config = dict(
    n_head=4,
    head_dim=64,
    vocab_size=512,
    activation='swiglu',
    positions='rope',
    rope_base=10000.0,
    tie_embeddings=False,
    init_std_qkv=0.0252,
    lr_mult_o=1.32,
    train_tokens=265300000,
)
MLP neurons of a small language model. Each row is named by its layer, matrix (gate and up: input weights; down: output weights) and neuron, and shows model dimensions 96-191. Each number is 500 + 50 x the weight over its row's rms, rounded and kept within 0 to 999. Numbers have three digits each. A neuron's up and down rows have the sign that makes its largest values positive.
Before each neuron's rows, "fires on" lists the tokens most often at its 100 highest values on Wikipedia text that the model never trained on.

fires on: "d", "t", "ac", "od", "al", "us"
L12.gate17:486449465603528514542470579497537560497485496553622463504511541473491480451525399434614529483486559490609509516502499491513569485502577511469432476424491469614394580522534561456441537535504482630511500578449417527511526525388460552582541485432487489508485447532545534470442467488533485505
L12.up17:476471540568537463481404463590557480507560589499515531554402643588481517506484566422474485486503417440481495549534505509522550458503506502462534470538463541497535513532447497451421524495559532481532546578440524572511475503490532555527474501505624482520467464550572480397526519546430447545
L12.down17:424532482490434564497497392472471506542474473468477438499498536507524528532450461469541487427515461441551418580563438517503545501572379503489481530538526486581548508504409516448509581519580423438525440536402505545575435542369485517499440393476555535495565450538471504473497435500525467460

fires on: "i", "is", "p", "o"
L12.gate95:557488486585512586458354472415508554477552452446508491509585490507589560510549473521549498465550443438529466501520514463539572470501449503551452508403501514512415578526537556511434431600436411528531576526504566457545482561533463460502532552453485472422458524409515452466500449501423457446
L12.up95:543460554507563436479479492420489525476407554573440574573470516491588507476587520500538475504512491474490477457508483510521529509519454502580601533558533512437529468508513540549545438568480488526495515490537493509468430449571469495448412574491560546533565408498514500396482427457534475609
L12.down95:486462549467451464389465564405548552497512452509607401493510599472513542519450475488518544572426506397468484603505464567419557494484512484500531469476497595452499411538497451511591531411483469497592479527488538411537570531487504562521511522634529492462411458436488419523499452527489491413

fires on: "e", " of", "es"
L8.gate271:455521510434467459442518586355643464534513382497430505518486453462507494463467424570469570466427482502516462428451520502422543543586440505469474598440481533502550509453505570534530549471423577573571544499515480470511437480417511426449492616565408518470438504505474532458570581494451519439
L8.up271:418513540536521530420442483463599431526469477543453475517534432551534344454514489517565513416506602527545642490557550498398495452427495498503489532452588427440429455464452504476404451520403543494596532475561621487491507513633454442478515460434502444450478513451430606552493468506455534491
L8.down271:457481439473516405540463481486430581502584570495465544514476511620493430530544458557483500534532555452661462575497430499583500489467454527493483458544520495561501589534511457518512497466535504479430400539450486518656402422484484506503474517467541512463481525453441539390462518405487504459

fires on: "al", "an", "ing", "er", "ed", "ter"
L14.gate325:513518439555508546522489485547466485484460548433502482526504494551524503519512456483490541493527494550494436498406584512375457447459489427500504501504502438509543567527463504406413485434445517588488547395518447478499523532522528593517483443524495459458474537483519467542479384447476468450
L14.up325:481463557523503541506490427508426598541549625442467501460553544524496492468514526503472508541441467446439455415524428486540497565468472480563482469567519553493529503503379513487538605439534479536423543535494554494426406459470467516561567442438515486540435479499466565476518479478437514456
L14.down325:578423523447528409467575488384521457545379442469595498557485527563498524552551555482505469485581524516502516449457528504433407510463442437485508563417533534493563555519523384519497508630423459490491498542443443608441499491630519485475522527559450511529509510535475579398528529456512466542

fires on: "1", "0", "_"
L2.gate336:543511563476503540533585496600510490411426435489461568531466495597492580518492547529590378517459486502459438516549449453440482514551503538486496577561482474453441523498568474482458496516508485572509547587484503538438597393565486464523479581423500590545404400561484517436483466538471509450
L2.up336:485538451403530427583424548477545510411415522490501570523550464438524513510503502426463369532426538468472571556456421492471442513504475545559534468567540395534498455533543541482504600545476460443477490549498524433533467498455515494555510528479413508535503506415577439551530493501488463433
L2.down336:488465554457489489445512435522572505519502461533523570517609512538556504421510509521465424607528556557410486552477496516493492526499541522521508476466552591545554505557501443507391428529444548509489572541507587447442452481440522410544472482553494552528512453507409541437486507606542606488

fires on: "ow", "f", "ust", "ver", "d", "ul"
L4.gate429:481480487593491562494394472522407480535568430540458478466585576480549502550618447521560518535541472478604621496535516574460634471522501540426544442487562489566492546534502567464528525468490488486441487531495470549410458482470459459426443506396473523526498555411486441568519507521465497547
L4.up429:580499499443513625510493497494455537538492484536482451503555570531433546447478485446480526512599537501489512470530554477427480397491469505520546563554465440422489476382455547415439494613453524544652483518591462533533466471474576332459484462474503445439542445463451442513520630520541539464
L4.down429:603492448580488393566466439621552568510493457479500514581532580566462469479458486531510445375584464469425533658474502485405506458530495555526520440439511515493538525506574508517496481556464409600508546545452425517570454406553492426516496413541439477531566520445527522576514545586525578589

fires on: "le", "un", "k", "em", "es", "im"
L6.gate256:428481397431458483503640496469594395483512512561503539500434480526555469447461430551496454434473512491448561520417516446520525515508493573484530554431541471500534498435446495512437440503531480547407434464426466539479523499419487562521518442505417539450556399547502511501472489541509434469
L6.up256:511472536494493395580485545553390487402524490516491498500504457545522501402455474518474516511561539511582480484407526509551506612440459490529573514495483439433523468461457471509543535507493468588477443367465562447478404501553501507583515532422513594478526432469557536489505471581541498434
L6.down256:522518462464495506499471415489409523562459505526525556522511575497459470565471433468524523491646563568515524533454474583444498505566437497511511444481458467509600547489529546500532528434449504382610491493462518522479517541551535546464506402560470389558465475404449492477503447410425496520

fires on: "he", "en", "ip", "et", "b", "art"
L8.gate88:575466361546541549382521515401518461529497405604488470584495482465457492496493475506507511531530553499466441528542499505471655468399524591557532458518492509505444495537430532494525478554537547551527554482484371464426457479460439499442471481504496508487521498514526532497575541530517526545
L8.up88:518459513509555535536524449451508378449515482440512443374475502433471441440547524496520446472537359489496474579544489502504478570511480517459470434510536456429392409509482601415528430464378428554521453460518505521518459525444526456496492482506515529530497485465504514508384490683533349491
L8.down88:515505500553471594549500501483491498521544435470424427475531415463503494564427502454519428587541535522523510555518542548439403525439376503459445558508497553552567567504556585512382460469598490513503487473496502378425567513540545562511473539485524493522471462545526454508370413539439529446

fires on: "k", "ant", "t", "ow", "n", "ay"
L12.gate304:498598509455475398516521478510539531395437543500468478471524541462497507596473482565418531513558423407617513510436538474537435575513556451495594494550460524465446524511561507536503578512532457505442362381462600550520516533490534532515479507468522547468492555467446528474530469384528497440
L12.up304:545486454435454503538542451507559439481552491563528525491495499511498426515520502534470484536527456551489488571419558545516538509532423495587502474548527549601549473541554387520510455504450587609527550492492560481539511443540495557593518544547484435488493442457523490386481505572465455485
L12.down304:510528437507571527505481475531485562515478579475537568447537490450523424474412523532597581536470461496536476462562479412505505561507551444522598479523481508438524410456518540394531491441505447490428398438461463452385492533506554551440465445494480525565463482410538452561508598592542590486

fires on: " p", "P"
L2.gate256:449495508477519468537436511467567535458385492549527481516452398469526435536484544450472522446455421478486539487430549429539453569544538430415585475566476446507507474592519477420561501479546549542499467551546463570524554423514543414514559479506532486480484491494527542597511495449460469476
L2.up256:454560505488400550522497480500522477489532465577545501495476437506473490612461563499564523534396563481491418561534506448522438495522532514480546487511507423478482439492542496406477523582560548515468477390550455485515514429485496483472492530492472551479599450546446535518520489503507466559
L2.down256:482545475469536423579590437494628525511514602571591508547538461549391545542431470540524539496518550468503544440470586459504561511491538493471502496562524414486492579483458569435530470582504488517507445515486483539538553446543463551508536516581538617477531421585547530499554504496615578507

fires on: "he", "ed", "nd", "art"
L13.gate402:468418515520436487421574477448511447573539512495490545563606550538519393526393528473552556527485476624498476462560389525565547515419534572482445532551424438404484465527414541432464480495395345541576492453493545454457454549480407462563557513504526491552544418473496468429492545624470488539
L13.up402:619453558557497440535518464501434505621514494497532507519490421512406480427550584511490507490555473572432423536465398500487538510567367500540455513543512447474525529513457491450585448536443409495538380470511442498572546427497533487502494567500543538531512559499545494595370526526482486492
L13.down402:493460497515461576483495506475517496479479487580474488495570543653499505487536563435456514453556455475572462560492410462534482558487454437478484444521586543500454472485555448440560456438589489413505528542450563608326484466480439534533455444545468563527528484440463430506526417444515472507

fires on: " that", "is"
L3.gate192:434471475545466481462506475480574521468547410528520539430515488516536565457406534494519490431477538553532589464574474493488561592509384456566517524442478492508488511540476540545550543552500508559434488561598553450522387434505507454478559504434489498531464501414520543465534552532488517427
L3.up192:507484604468574461447470471586487546522627505485501502503465510491538437511506479494551423522461575573530529473541491522607492516508564543564514574547445519511430494628526381429524469509521497476456495497525494538495524493447526540521392456493546564479523475447490545395503495401530453475
L3.down192:520528531442437499499511520438451561527429467497427476559516532361448488495511527460512574581527533448529512563492517494501513513454494481504525441560481587490431403578485431438514457553450485463422486549455488471504497383453542520474449522550575508533536394533572397461517500451505523544

fires on: " pro", "ra", "r", "ro", "d"
L3.gate204:557477442372512470546544441527454487501523467460474446473549478541526498470483447430557564572521606497471649633501422574482492483479532562509466524495440508410389461514458506485454539570494424453441503463513543490466452460465552415518471537599556479492457527631458519512519495475493534515
L3.up204:589389558482528531495382546468494585528506441506545462524436596568523530455508459424515560477560545496531569598589440611485484505459487592516543494561478498528439505545526527549486510520502432408495461480493537586429591497527607482469410481589544439534509489477490445597447490455510466537
L3.down204:506486576495611618505483534533390566490448433516570553518484553571509527441469579515519556468613485599575532483537516653483489486389555561401476575420499504493489500441488516515557450477559455482509476533395468544418589533508523427433549467466449501541483480487432501551457519531587478558

fires on: "|---|---", "-", "un"
L8.gate159:541539509571496548546474429359487418469445531437415466490547529538450515419492482541436508419509458479467424471586493376478546578576491441536528501495455543590506477517498493486481511498486572565490482482533536449517498525487460447350556485563392514435503448479468597580532515471557539538
L8.up159:468541445499511477512428459494513451576588527464474516507467523569556499505443436518531564528541469443502475548518571564473491398535501497503550512622402447490480458473510437454507480565556418497505530489550482547494582505413388608475501537493500464481479575487509524477470408550489590438
L8.down159:462475497516485513503476407446522498442407477525510509453487506551534481422524453529460477442408572530517481359450518409442559518484495442546544473451510563604448496465469544608529446455498533461503481496458475514465546522548518526439484536521502403464509410426506525542555593550551422500

fires on: " that", "z", "ov", "j", "ep"
L11.gate184:574476529492484508508575393475495508542608395513499426505642453456542493455509511453492612469476490518502509491561493500504520576563435500538529461460550599514589547485411494528539475506471490526366468496436460559550475505503469466527418510526492466544450363461512431571442487476486403528
L11.up184:540475500493583513454569542483546477488649469469565587454420505443541455574440471507607549421496485523437539435498493429594508574462538554525436398568465465577485543547460524466550444479459523508512511446564451498504443395500535553474511408399570565527516503532441562615453421487451496493
L11.down184:421537462551591561513437534434581510501506464553494451581474487523473489508544547443457525491484538458497532510569440474535503506470560453543560407533618537507556493638395495446458424521466468562535472501430521561510486494472583463485514449482562483561548470588550501525543498418487544465

fires on: " p", "P", " P"
L2.gate9:446533454483502554417528448529555573529445475655495440493468513573527581499459518537571515548412389486509487555540550430477517557570488520485582489559466529522447444451450472520484454517517546504454411473529586574495603392568512508482519488491395539486526529528488547519491392548495539498
L2.up9:441471429488464447449588452570577577485532528581574439567560444517585560513414541522516503502413455443510488525469540448529541538584527519453644445524529544444466453476462403493498406558530483540469405436527592495483572423495502425555521516511524557500495551526460531455381456452492602507
L2.down9:514450405455573451472486512515546460515503492564524449591466525549501594525516562517486424563395461441533557610495548464532390497446584472525525470517483517436429519488500470402494437492507634482440479530537543432447480487594532455521481470519521517530483464458510540499518492501521529505

fires on: "d", "t", "/", "ight", "en", "ou"
L7.gate301:556475490563497493568556540455420452481489502498516514474546610554583518571547492484614464496455463486508533515515499540494555509526558477635556471484473572492481509504576477588534518541451479541424498548447492597564572548508462464475473478459559515420547530469522380479540531514487418559
L7.up301:574503522498544397510468549505557525467506458456481517474557613404539537498479539506535547408446427502516530520510517536513510481541589476535481481531460611509478512554563521383507535423497453466539502506472517577479423529501492564415508447477481486433419506541571491564578518555458466566
L7.down301:464543518445420496452505504428439576514514555481483565485518534481514561554516448494497482429529409466442540584505543462566521493546429418463472478538493510542552544561465511433486406465520556463407477501527607525513516527513497484528507484511438526480416516494517488520522502446544495416

fires on: "d", "o", "h", "th", "ad", "ast"
L4.gate59:473552580556531479507522500492484512526399586561492475459489516501485566461419533552426564434488455519536565366480497546524543485521559576452511541417502526572497551604459458532467457496476501532541540570521435478524488509529427559505485477543512421396562464501502446460541503479591446485
L4.up59:559534505529493605544526545454509422443416524481512424477547537530555523496492504511497523528470537502487616512642529506394456514482520454536554540413502517545442579607513462504527479441510411548529572406470463485494476587530548433536531516512383580542467581546422474471500498560463499509
L4.down59:471380318524470509567479541351562517447450480414443537470375518531486518512474510480652561609518548438573523513559466553532473398530492359507568492495569492530483491518517434554556547537486577595458466563432513487482503459499496429483493437563457384514473457593545530481488445441472548546

fires on: "ow", "s", "ant", "w", "t"
L11.gate308:421468446539493517394501439538500568439493534653446504483483495549456457556519568470539518492548574466580435506531408460493489508495437523506596522453488523445433486542496517561457487486474467532334379474521568469462466472488474445513452473425505543480529516428526460506385473509574502501
L11.up308:536518426480503571407562476545438456493575506551558463498529450514489461465474404435521511483530511558444422562464487489480510448682394448506448566536532495523464558467609536518525499505461493616454482546566467495511408550573547508530490463473412478550535539490542456461460559520538514523
L11.down308:555491446511655508553481420476491548546501548508607596481521461456405546491529517495569521533457503509502505557529435524546493450504477455587415480612496469550527439512548452568503413589515474448543560550554474449450551593620476440559458546551394515463540404433492417485539545534430580564

fires on: "e", "og", "le", "on", "es"
L7.gate158:430530432484383467512548476500537538607468528550518503493462475548508508558481497551421505507505441480461661505603523473514575473438482527515525483531599529600414569498425391492506480489537485465460517543472458426532488581504465532462564527571492403450552495512450475532562510483524642395
L7.up158:613536504431459375501530445527482446530388517521524511558382517422483540555460596516541556452529489518419551482628498410525501523414555533496526412517466518512450435525404533529470469493506537488482467407449538554570520452575513528503523571434456491480465435551567415491420484461497539482
L7.down158:534560399485505505473479512542495484493350361478497596565456403567405497521409465564443434561507427561479533543482482486626582536525537506470512510561470473402517528430533521511526490482515538568440421453504447499484446523569494481490453516533474523532475502462542377387561472421585514540

fires on: "am", "ol", "ro", "ine", "up"
L4.gate181:471447523522556528485388490461496532558561491463556406498520475527458455539538527456490572499506555569463571504566555543543592545390579478462562515481465434485381446440401444475575461520547463513506525486451463563501425489476396506541450501411554629426510443513517454569385481509456444534
L4.up181:556507436523422435499579553544496507516457513520483492452546464557507500477467542556533552513529520449442470470486557522544579504525526543429507536499481508437412491441511527498541513521519422495527580427436459618387612443482516562550488452551507493524532536504550433508491482489531511440
L4.down181:524581561518501491563482476527525479512485423515510483543390544571614549501445477537515509505504599499574449449522484402555491523560500457540534578554465457459536465452507484614478539455418578509489512467520461473423510510432517515525474546537556516455521474517587448536506493454507495442

fires on: "im", " Un", "or", "le", ":", "-"
L10.gate234:512551406542549576492527494465470456515492440509454562539535484488462498459489556530494521468456462514598527473507599476495531420461582597475499532607644455535547496497602436509584478460522447472473463482423421550443509524544480492424529404456539524389617538470556542521450594523445508402
L10.up234:541488520444525424583399437524456447476529440451564495491523384448494526446514462481498533507539468522482523521514625605507447485489504640474468480482473458467588510489563467579587482555555388488539459477513544503537525487502458489544515566512531580487530467446538506576502493493543463432
L10.down234:558565465479436502498477436518453479442479566536417524610444502529485460430548499546551582538428503539480473549541454508519504534516502442536491508554510491498571472476537543487539414519522441497474453534499559556454453536501494486364596434506530370524451548510513555431519553537534433451

fires on: "um", "ong", "m", "al", "ion", "ent"
L10.gate260:440455566551528488507520489452511551460441489430387464527450418525428448542428499603515446413457581505481455416595596514504549531530500459487542421477515453501489520503609469605568496532441494485512477493452477468528550543497575547532435470412503557464531476469565463459451463466467566442
L10.up260:451482435473586561534486556548518417479511460501456455466452412500484489492570581500378447589449546459497526418504550422516478432466568546499483445453474485572443424377541628504532516498474619477489479539521454553515453460532507475583466549559386512421475465479518446489488500517457487494
L10.down260:462493430508407450475475591363502516544497536451480603391442536535461482507470444453463526516516627558509505580533580410597475580481515502544582487481478449469502529535427473460396509541493478482571518526574489454450467474560571535534467504491502567452512449556572440500482573467532587488

fires on: "ro", "d", "ust", "he", "v", "ion"
L2.gate74:486467499554624617401559522581508575468546458520489521498523472476395595544511512453545484530546524387549588496528448518574462508445480447534568514472528429515495499555479568486438440480435458465570490511649415511428469562506528467503567511549459534554522446388599506445446450508553519395
L2.up74:550497523623537483507470555531504506536540448450516464608617400475537582573442406476555550418627494476616488631350530558489529516490517524499575630481589451497481580563613527484490573505509489426633409494452438530479493490571531579485526557455519435532423546441545415450523446502548423528
L2.down74:576539512454458432512548475456518456525458494477492505441508513434464590461492517590471506453467533476467519483480498409510522472584552550529525507469482505435458581488515516463574387445564525529468568480475535542458468471594467544489541408538571447545476499537381555431509536413581459499

fires on: " m", "-", " com", "im", "ct", "."
L15.gate118:506545471498526536549562399472464610494471473485454471492496526494493487547496525477483415539496409515489563502565606525400485522520486453607418508464535545467467530450521515456477430501566520458470421456499566428460480511514496435419506486479488382471455582440494593523453494528537572508
L15.up118:599408483523465508468491430510526512506493535382543447499425532499478502415477571394500501472625490508527575479510583571558488443550534479489435469440397488493454539457445509462432358567537471442542482438529593462475538590518611478589467500415467427548394527492522449508535403574504459495
L15.down118:543547487514571560556474456516504476461528466490459439527524486522457502534433550480503535509502537468512426606487540434495495509419637507563518500489529528525515509447529584421543454464595461566524501528520530442525501513547541511503515505498511492507528411543472486560624456528428455443

fires on: "ra", "ro"
L2.gate309:495392483474448516463461480472531503467554449456528415436446503518487437455449477442532568543480459404487527566493451503536531419389472529476503550530448497425471486567480500497538475491542453373472446543572479519481458461511581439421466446531489434423462502494516517419562566410562525528
L2.up309:505485457439453581455470506523475484515522440455495465534480490487551493528419412439528524537628519488499575622490460600482524492494493525566549513475533405403515478537567474517483546530469490451563468561527435512498418416524516485551508457534511367505505521586432472572456553459601489517
L2.down309:540533545468439480525501525443367536513460531384550530489464469438490582531451500517482513501561569603558596429562499578524506389447533544454542454463438504413476432481493522557537483529523488488480482557435426496333433525511451475453484491521471405560465565530446523467483514408592471572

fires on: "ch", "od", "ew", "k", "ial"
L2.gate98:515507434425534555479558537499475525510455556394438546507578569515474496462513557460492588542519464468512446444515417557505443507471522478531462491562479505475468456493578571506504448586512657520478477553579463517473505511413507502470542442520596512539457494511444469387458505482479400489
L2.up98:501521511505580539533431529394478485492475478539448561470513518438569472520507543385538548533532441443466461467487545484455531576555553501437486468540489449483589490448529444550558555482528550536459541599506430532547489584544504500554455464445495493503453418564491537546484490547560456452
L2.down98:523574535446481511552564447595424530582443528453466547560554607472393524472442571566409513579595469514481483603480512497514478395522520480525503506516533516474515526523528461488459476534496424433453557422484470603416512544557442564443548507510489491510476486473556438554513500472526434467

fires on: "e", "el", "ing", "ill"
L3.gate313:471577527506447580497474560593481530560512502532503550508472527409592537502439399603427538512393581446487409518586516537590435516399502573528490500587512514484468512424467538505507545574471528575469464479446577574440460517517435533457471395546473563475532486453404458529507549438452425472
L3.up313:451473510532447533485537438460485519541492423561460545541521593408500454440462516464492511476495538452500475592571555510563498568414432474548472567623572503572444502446467492521479455624542447531417523459523515418566486481454496501533532391496533430535568483575374519520584556458582584568
L3.down313:515491421608457567416480447516515532517458488471513554521415472559532534553491590571488437485412488467525459561567408527455448476463428445475452463549494416561474370501465476491512508505556473473517533505650453428482460417415522476472485488550459492487495492420507571464537544634518444541

fires on: "c", "ac", "ul", "re", "or", "ast"
L6.gate157:469543478469528517494519572557491518488540481451464490542506548505520623462582579531593501495527500521421528419614435527456472520520406492432548533613507401451563442554478550500478537466489502549517390639546476482516458530468547474478538523462639491490447408426379540553556489471495518448
L6.up157:550506435432471550404443476515504478555460498560555573459487521373483417505442490477558445474511462490392445560527512397574512469500454512462604442475471521547485412572537488511500373438460601441392526548451567438523527489486475526430551496446489534515532545503537468538592547478508534396
L6.down157:473452514476496469509526590570395458419505583421543514430455462444599503535515462498512504510496430430543553486551426557509440529493572578484548543559500520532499506574555563448552494528522418550606564479468503501431427512453530455555521610485428534454510418516586501418477468489548477476

fires on: "b", "-", "/", " con", " and"
L11.gate303:559502508565488500539524373495365390514551424501427493471483568631502529569485505509490500475434468472436506531547498491489525501478488527519459548494551549591527601513514435464489478459548450577576490439506521576554533459480513411453460609496532393431490455420493459556462458485502452535
L11.up303:458463383503440436590540526506474433507466563472423507510490560496516526534385534420430548526508407467495482530513527406506454516451456596458482548542459460485355438473477511534492578477515453503468482499557509539462544443443487523485512504573448551460457477497527474505540533431598507572
L11.down303:536607480498406490558516506508469460460551433511522591475514454495485484541461454526516495505474482412485452450473526437599472528501384457503526397513568536496556550554476507619565549459476503470433523601570387520539580552443406406480553497475441464434476470484550519447491528514458470359

fires on: "ra"
L3.gate115:561545521534581497468538422425496491460535460428498439428580464371459522485464530474600547535532475452471551537453445571484491510514618485477443449547558512457584545521575544504582425554534503505517509488540540463484571501622478531467521418518515464487433543476511490478466553401506530494
L3.up115:516474500476510522574422424555506553441438524466469473446559517481485508490506559563511504442475505490544446481646517554592519438483479406488556559426514439455484507578552405448517587474405479518506455483504471496520530552483539485500469519471414372464514430551501374585519565484529496476
L3.down115:561461552540379434491481386545463509474476486417474508529527528516457553454519525510443376597638626513488535499453421568439454396531548567577543430536530531452482460516585474459488522592504508455443415623467382455517484512532429605546528474574490472518463505529424568516468510438507453489

fires on: "op", "ent", "ill", "P", "er"
L4.gate110:422575373544463474483435442382531479546593638557509520535562467549560538467481582513474536469475447552495438501484526502598485532444466501455558537471473531506461419542490440546494532428493547524473496491575484513606574506544510501518516534519502544437523501425555412471475513423518462608
L4.up110:494487498522513555494515581442442472605518471595533615553381490536543485496512452440561532499518455572393516552468447511529594534509475535465522520511482501489418414578498547471460481483521509496478576397527521458531519405436487507532515525520454483578547476596413502513445462507519501615
L4.down110:410519464484542426470533533470470519498567543484576494549542519594604555538535565481511551531479437517473529493414563448529466594445509475452540472349502544410533465440442504475465435515487544468497475539417490481518468484593488537501480486575530501448472481511577478562515481484489540469

fires on: "^", "9", "_", "0", "8"
L4.gate428:484540529495412389540558455503565502475392408455483553536496477603586500524482419489391398460489509524463535414479452516475571534480504556505480481596525491498581540460537463515476442498594459526522477488463457442423531538550496574521567502378477561545557536440572482513548452515435565431
L4.up428:491523471427592476595394471475534452503423556437524518502504538481445399497529548478502510493442485471462476447491518471461511446500595491434564488556491478491577549424545406428500549464550459475500504515513449515425552459445540445511546465475540562480605488448539514545469487509455435472
L4.down428:473588502527550443525491556417606532485560547401454572484542466478611469433521591480463422498525618559494456534499517523473440495512495538532559531563457474629504510541552533511542492529543415503477505479497524489494539546457546551504454528437502560561605502480619535527451488625471475433

fires on: "ong", ":", "ed", "o", "ion", "ound"
L8.gate419:482414557477498513461639560555576517485461412502475616456415476530442523429525522478464499476538488388519566488472527411501471439574359532469485446431501527539489459525592524459505480605508524414518440484560455491468489473452586483435511499590528420476521506534513523446506498475525475376
L8.up419:540534504481430528475571486475507499478521456549465498452557501452464520503454423477502474543414507560420475478378490545508489423508530467552533553505483493449589469459519527535500463532588532513475559584499603497541483442583495465528489493438541456536565425474563510530458546530431455528
L8.down419:491449490568548532534458525530540445491431487429463570575484528519511547475533444503511556411574507477556512443497474457554534490559551529538455475529431487484470420517518526536488457488460444435496479540533473562449486450408527420540441540599590583521462437434494543642430468515490441557

fires on: " I", "e", " at", " of", " se", " L"
L16.gate363:556472488545461474461533498391494478548544451532489482532448448430578481500499546502565512491488510474400505486547578501456526524443443495481467524471607517475498484454435534500460490512414406585447537603451468545499450442573529406419493550561493523497453562561474456433435534485510530416
L16.up363:487543459480512548488548379481507523581476473553498514479603497430495532533514542486480516514545488416539539550490512529450478489431608518537519441478550425439461535438524562492519458600518558555589517509488360512525542461463427464489570501458443402550478598486519521589480506452499558577
L16.down363:514461473494455452496479578547499567568513547448475447464443443494592435532605497458563557496486499558477480506517447433529526497574451493559585527477500568450558576623514415483576574542428522443488429436442525568517440445483617584488424476528535600547432447520460474482531549486439424423

fires on: "d", "st", "s", "j", "ad", "ay"
L8.gate360:510403540627517483416456574464500460442486452503519485444412561515455525464464465503511482386479421440529550440458533551492575567543545477462484463442513512461457510566552472584472506481520550526494448575578550450519498507443484480406541523476463420469464557539507597453464473440423465543
L8.up360:580548511484537493451438603499424480399519484502544425566570517424544486512447454470524535540452551570493526485466384576436525484535493503480572505446453402471409458624515583513482461415483576444507639486472466528505547451462492494473404574539473553540503513481504542470490533456521538502
L8.down360:552449451484513559496476458545475471586490469468510406608521539507407530571469551436477535523464382514433627551550410554502506541554560542488538465501538437513470452499524526480591488446527536521478569458440419498556444501475533405565511438494472458594432421508406510544528607502418524487

fires on: "ies", ",", "m", "k", "s", "um"
L13.gate343:408456500483495528452557477493431416477470569486418461420537415527510502480503459499504498588448580576563449452484577490377453488495515468586521454417542542549497419448536533450569434430526471563497405404435498560452522459525557525494540586507443410508469469507558534451472469405555550462
L13.up343:453476483530504453563537568491442449413465625544551493479510458383494535563413503518463490481448538479553543529459511366472481491531422440496546464447504580572487470487582534489463639465517479590508489605439530540452500541554539508584453536532466532371517544542584384402547483418404551502
L13.down343:500347509471449539495482565464542504554481520462388513469453442502534525459453499472456518485512501520457549438434481558550486560501508475464478465424442496496442486507446443565464430575486481505486536641405613477475529454561535592476455488500558489520513438534537502532522527569581559450

fires on: "er", "y", "ra", "am", "k", "os"
L12.gate296:478558461449521509538493522447464525499532405496534442517546467520502484457494462463630484574467528411516499450474441506484493448454443505603492549587521481457387520515489527579479533525530472473465513499536414431454424527461534482419509404542533379487432496548442574446544523491429472470
L12.up296:528431503401540556538600465652512550536522504579524425459518388525512433528393406524474531577468515468514543506436488484526509507444413458548525559460519499486538485488433539455532487526491553523496458448556506483459528506487527440528474420553515500467478429644509520427550504565457491517
L12.down296:520638537511510510515448518524470475498494512504543531536526498474433576489431462555605470517490503471459495500474511543491507478539548609481472512478531425495536598410439492483533520505514382515507460515479421509591513569518514560527478434558634476531531446453483512494497552448489366493

fires on: "ec", "e", "al", "ak", "if", "ing"
L6.gate72:482511368553476439539508513554477487540471607473458451412563483505562473612514490481516481501494503513518473529443511470469507489463536518595530469522494555452403472439489475432530437527480527552423565423399533485402458492560447556494497499479444622535511457492524409451561569487473494514
L6.up72:497567490581419511592515558427478582499520588501485464457567521473493458485449496566475563489520538488522506464485533561505391509395411554517547408577508481468506436502466499456557491560477538541423594588603501555539469548454375593569464464480508474501469542495423506450552523450495433494
L6.down72:529496490532507449489448615525575480500542422470602487441513451559514518467512490414500410483497514518425519426519463530525568465519510511557498523457548447488482465576475474505503529525560498398445445475527516471498514541579400530420474547520511462519526479434456528550545531564518490501

fires on: "e", "is", "le", "at", "h"
L11.gate228:499498412469463461460440502476536558455488484481499468376499498429559498568495431425444517452497482415520593548555529407558515448372445442501472540543500526576475486471499505573465509578583434513494563540521497425550451482534448374508548512464565397480426499442527472455474512452511504607
L11.up228:590544468504516487503554458552429500437463538432433465585429496439488580471455483423518527439466491583456556569486466493560411464432474509442524480524522582458401561502438441482550459559454527512595598483551486508527474554424557503549591461472496447558550482529535489550486503462492489536
L11.down228:536476433475476425516478523541506578513456492467562471629520522560514545507462518535614521551510656449557555510503503473573457488503398496468558388528463462414526485537434411487445505552474546484551552513403433524468517521516502494576528514519488480403549498582509492506463563482575492499